config.yaml
activation: "swiglu"
norm: "rmsnorm"
norm_place: "pre"
rope_base: 10000.0
rope_fraction: 1.0
attn_scale: 0.177
bias: "none"
tie_embeddings: false
extras: ["capped logits"]
optimizer: "muon_variant"
lr_mult_o: 4.0
warmup_steps: 200
seq_len: 512
dataset: "wikipedia_en"
MLP neurons of a small language model. Each row is named by its layer, matrix (down: output weights) and neuron, and shows model dimensions 160-319. Each number is 500 + 25 x the weight over its row's rms, rounded and kept within 0 to 999. Numbers have three digits each. A neuron's up and down rows have the sign that makes its largest values positive.
A block is one neuron, or neurons of one layer that tend to fire together. Before each block is what it responds to, as a language model described it from the Wikipedia text at the highest values.

Description: Final word pieces that complete names of fields, departments and occupations, such as Educ-ation, Engine-ering, Agricult-ure, lawy-er, Ge-ography.
L4.down210:508519460493474483492477585483523518522517519533511488492520458503509479527508539475530532467478504486543490486557506528512472503512516480517489474498537520544537524495527484511492517521536449457501527510527479495530522522477468512500511515473459520507467482522501456484492548516500518495572487542498507499533530555528529476476502447508481517477484478488490558484495487518526466550535476482493496528484552461492542537488474500502512467515495533513495485501489491479539466488492502
L4.down271:499473474474480505503495545498452490523521504492516513476461502533456552519509547542453512476489512508505497481546485475503453511502497515476487542463504482517536519502494473488528522499473465505453500515518528440521501508515485491543504495456519519529493497537537480475546547522470507526535519498498495514493508497467506548525509495487500546475505462499514497508488504497470491549538484476521517458526500509517519514528454484492519542463526464492481522533514502466465487502544525
L4.down288:477508482469495535489519490511501483487493508528495542514524517480483528530526506539537488500481487475477489490519526516496504528500530510505524495532500504504534538481496505507504459514494485468493471531497526460492486524535481526503496508486467552519510506508465510464511491522527515538513502508540452538515508516520501449490485509524483509489473497483505530538493514464502531498541461526504534485520518512467513515482505476515522503482509608513507514506497547545516521448488502
L4.down584:499500516470498489487433524529475482549493469478526486506488463502497523502531518479523520544496553456506498549509480495472478497515549536487494453506534503504495493488494476476485488570520477516502464527495497495465511489502512502497476511500508473492526510500510507495524491526491572472536509530461522432564503483479470457478496443496480477511503478498521531498460479509522512540521513514506514479500493508504456486530481482495501493467478512526497501481511529488531484529494505

Description: Fires mostly on "of" after part or quantity words such as rest of, one of, remainder of, 80 percent of, half of. Weaker on word-piece fragments after b/B, as in both, best, Borstal.
L4.down120:498469520498477498472468495489486472533489471477491507483493548481521505479529461530547485449486483467513494501551481481494510502469499516491496510480528531478494457530524510537536485521493501533503532460506487502530526493504506500490494540558538483452531535506520496518488511497522496502502553485510480503515495517483494512529509519483503503570498486495541492459487528497546478474513523532462527477495502511473521502496502537497519476492461504475496451522475537529491493504466490
L4.down231:495482486515528484495503518490479530463514514484501499465515526535517481510554509514526498495449461429504477477486527510484512469509513469507514513529539506505529474505496478489499540537483506514527509493500452487518528481561480502499497467476534531507506519524446520476540493503492441517488490498534508443512515499515478507493480495531532485476508474492530507500510476482509507558484505486465512535476481503476512467454514521513465547513538472546523493504536507457472486528464489
L4.down334:527491500523569525475538548469474518513465496507512488521514500543511464503482461474455483494476494482493515487462507515515479513495535538505526444487548498454507506513549495532487497503493494512497521531485493522468501529501513516493511536513484503505464526522517508466509478483531473488508520519484512501434517472532505489480497479488464498505515516517517529475514517498497510515517527465512469476473495548513476522495528496473486488488483534515529476506560517504513472483481506
L4.down501:484504536519520507517504512560526494493478497489515528485540520524501523497500526516523495499472474503541489503532468492518509531481504515539487508501506466448505514496418482468525477518451488468497502482459485513521482480532494526489456484500502550538518485495503513495520483466474473476500533508547442513491493526479526458476485474477473484470536534518503482519505533519515474524493503547512531542522491492476492458489508519511505494479471464479504538543468504524527548511506504

Description: First subword piece of a word split into several tokens, often a lone letter like h, l, j or Col, as in h|appening, l|iving, Col|umbus.
L10.down192:509493501486512499544480542475524543495520552504538470445485503502488519501462509539478544500527469486486554484489511465539471510510499458505497487500499515524461494547494512478509526535491517455506466520486504499489540543496503540480495478504498519486536481469452483446494509429543500481474507455484528451546486485543507493488493519474534505511497529506513498544508461505478555480528536475491508507513476525510518492513469468485534507484486518493476477513466469501486523506504482
L10.down263:513498503507501490487477500492473489482485486477457524495478492528505535533498493494504504523507524502518512472516465489522520508471461532485515448515499464503507475499519482493471463490478468459523520513425457497495496510490500488514466483515517469501536515469494539493499513484434475498546554498505513496506500531495530532507510498491460513527503531496526479501491479534500506487496512475478471501517472501467563486542547545547469504490480510534449511487524507467482535489476527
L10.down293:517504529493537526529503497499493510493505485479543534505478513476467477508498515495539502548518486498507463517544493507494492529438523483514493431523549526472492489513514521480553521499520532490518481504510480498460545474493522477498494518474511464478458476506467515530490488475496471496482509496493439457496512473472486494472529497505474511506521505530504513480513496474522506515515465513472538469449533489496501475492487481456522524498522485511471504531520467484503493486513514
L10.down372:545483517483497528516484512487547504515501511490523555517525533526503465479539500596469520460500505500487507479490503542470498482453492506521491530486508508545517532516478458488439497520521413516504509489514488551519462471511504543532509524459455506515493521517536478487520464503479498487474518519505503510497515522476526523509480491549521514548493500476479475502490481500524541536497502519475498475471482472488523524482502534482508526531488529497487468470496514503515515509498484
L10.down375:466476439469443468541537511484536471449498479486487538505485506520513505490503530465497490542503498534459476516476488480488465509469556516490496490522499502470494504485523521489420539494487480513491480476503461491514508508529488501453520481497493500511515480514483483546519518508467501489506494522469465468480462510525551487529497508507459491484461488504471500494525460448492475471490510494543501491544530489507499478500483517462510490488516497501474515470518487475535506495487468
L10.down454:513532502514480516496470508510480469537511505534471474504513496497510493514496494480529507566493488505497496495524510537507543513496509543453506540480504517501504515470450473453480517546546496510486472527497475468488483508467512468488520502549474482449487544512452538491462520507542479538495519525506548524483470520459538491453523513528437515483482478483519511498485534452537520465498443528517551478501429486486504503500512467523507483510490451542524534519507513498513462491475463
L10.down540:506542477469510482537496489464470493497510484521443492488516545510468521519470486536499487495526492503502516514441515517488537451493509506479479524520491486459484495514484513509499486502532459493535460516473503549506522458501508486483515488493477510470558487487482480488501533513438506474493516463495539467469509481519487427503468510509472484484520498514483499526505495533477468436507507518526523490513507505547518488485503526454486525533505536488501533488513491437502477513511480
L10.down584:487510478497494484490552500516516523521525493533498512528487590499444507491471545524567505527485481519478531500482491563563480463553494550482508508518477450506477494518490457468499510505510492499532512475539561481430519494508534492512540504524484458494536509520488487515529528491525499536489502469481499512529515509499511484442485474481505504474479512464492526511521505499481490528498489504512483538495474462526527485473525474534525459509518502538472503523485504443503479491545494

Description: Closing word-piece of a multi-token word ending a proper name of an organization, publication or team, e.g. Entertain-ment, Communic-ations, Chronic-le.
L7.down617:474497542490451485545503521489481519500469494467531488476542466461514477494517509514468447502497528508522507481556475486510466492529506479552547510493540458476477544519526465511525477493505521513549499525515519478495535534451476508522509443474469470501500454494507522518499533527489447505496513511485488504493506485482485487523485507535496528532515507520518512487488441505472513491500486501555506557476511499507466478482494496519435542508499479485521476517511496489497514512537451
L7.down630:503516500510510531518524496524552519507544488467529511521522531496454511480497507481506495468506497497498472506487532501488509510510479510510460474511504471492532482496470522486507481507537507501498506506542537495492488481456479479517538473466451519514462482517520518519491477511516522498522518502476512504488468488505463490509485514477497506512515489483460528460530491507499523478528454503537509490500472535499470509488539526565565475486493511553505511502543527515465455520545533

Description: Word pieces in census and infobox boilerplate, mainly "op" in Population or Pop. headers and "with" in "living with them", plus scattered mid-word fragments in tables and statistics.
L7.down74:504540463465523491556480494512468494511509522470434480527526542468488492464506510466499520480462495526451453494489506483510494464521482518539485497514492471499509538487495521472489504473488500483508476518480515489463514454450485487473544465503495492518484491484545469464485508563536522492492505520555509481516483513478514519501497486495497492513493502485505535499450462528525515494487512493514468506495475490470450497491473515575495503479484488496504486520522485489494514503482472
L7.down361:503516526481466519492496513517528471499516486517453522481470541476468503521520519489498493485538523521483496492530530472472518525496457500498482510491494492502546521496464466493498539498519507518494517497462503552528447469501515483471491518466478487463518525503486475484481487477498501494474537505490492470478434516501506465454491503537497509462527470548501502479477536502501500465525547521491527490529470493456509529499535490529513507496476486497508454497488482510472492502475552

Description: Word-final pieces and "of" inside multiword proper names of institutions, departments, awards and events, such as Biomed-ical, Conserv-ation, Academy of.
L10.down79:485490476475510507456538497517561471532480499505444505453536491486491471509505518457486510486467504564520509509508447489495436439530537469480536478508531490513485471493519495465495525491469491478528476525493471510491504504529486510510505506495496482494486507523567479474464495523549495538489470524504496482490503450475523462483517499500506483491546540475498523490497530518490511530570467476522485466465556511505506459484525527496544502481509476528508495494492519478504499519468503
L10.down261:504502468471521477483497491500487480505491494510521484465448469474499478538519500503493512518494538479478517511541467484494467536469506512533496519484537517515505511485533510477510504484476498502542504509510465475506472501496542454479498470489480452492517548497477516516524480490474481512475474502495479514478442490509548499557472486524465521519539464487506497519537548482480487494509526515497465472521508504483475532499531490506481501519503482502462487469523488477451483490475504
L10.down309:499432463526495527503493508447533530508476488451529500510476498480518502508545475512495477484479501527471493471492488560468474504494485493490501470498524520463491507469484584488513502524514474485508474483488499511482463515494489515449510480540490500492477492492509505521524509524515474519526481511474509475516475516473523468493513447519501491464488499553520481491479517487540495519484499533499523500507486448535502471489480501560519534429507498506478501483507483453458490555477526
L10.down421:495495487449503443529507553504477461478505500519469503495506524509478500528471505517526539532523470494516478528496513499495517486526538474483520487537496523478477523483524495493501511511516480526521479476500498494506500452512516506486529497529527499507498511480485491499490522523493527552481531508507505470485556499444471486496515495470527488487453524520513534496532485525536490494460506497490484527482476566495501482519491511486516537520508498525500461511502533464489533518491494
L10.down441:451480516473488491443491469512535502483504474525474495500548496486513485477467486520535479510524465508510500519475479498500500446472546448474470509523507489522494497493468465475446503516510546556497501507459478485494503478460493470525565485473525445485444543472514482524508514534525532522535513461500540492513486501501483475481445512494462538522527528553505522457506508497487521492531499547482483501567489511503474513500484532492520507478483508506543506496511513491486446552518527
L10.down546:543498516532493486476495503524519545466514498519505483532537538483489481512507513531478499480504511470531529493471512486484490439471482502534497516521556509495537491495527499474516514500479526483492494507435478476515509533484485481508501477509498499438505503540501458483486494510450478518489509527539511474498536487488483511496499464504542504464486528485539538514513432508488462516536510479465450452486498494529548492545473509483492504510500476481499484512480499510496471486519520
L10.down551:482454489481520476521466533535457495495533465473477512515479424536472475524494520501488485507488487514459486520505499471513464549499468517496477469469504501513523480471511498513536503532491531536533511472533529488488510488530491512490507542443524520470512514454506516539491529485498455500481525519511480499469531531538495483486482517499511495516475499503496526499499452563520510452537553530496535510444512508481517484514498527502476486506512508510467523536488482491429504510503487
L10.down568:490467543497464531484483472501464512517487498473456508467552483486492447522502488496483477488517567477502456489519485517495481509461484462512519506496444493484551536496460512489448484519515508507497475516506466518566482505515567444487494517464513500498479444467532487473522467478499506498492491534512492532536524517471495488490479485517506468517522483549507489525493479511502485523531530503496509496497540503476490523504476524483487492526476562499531502456483502512497527487500517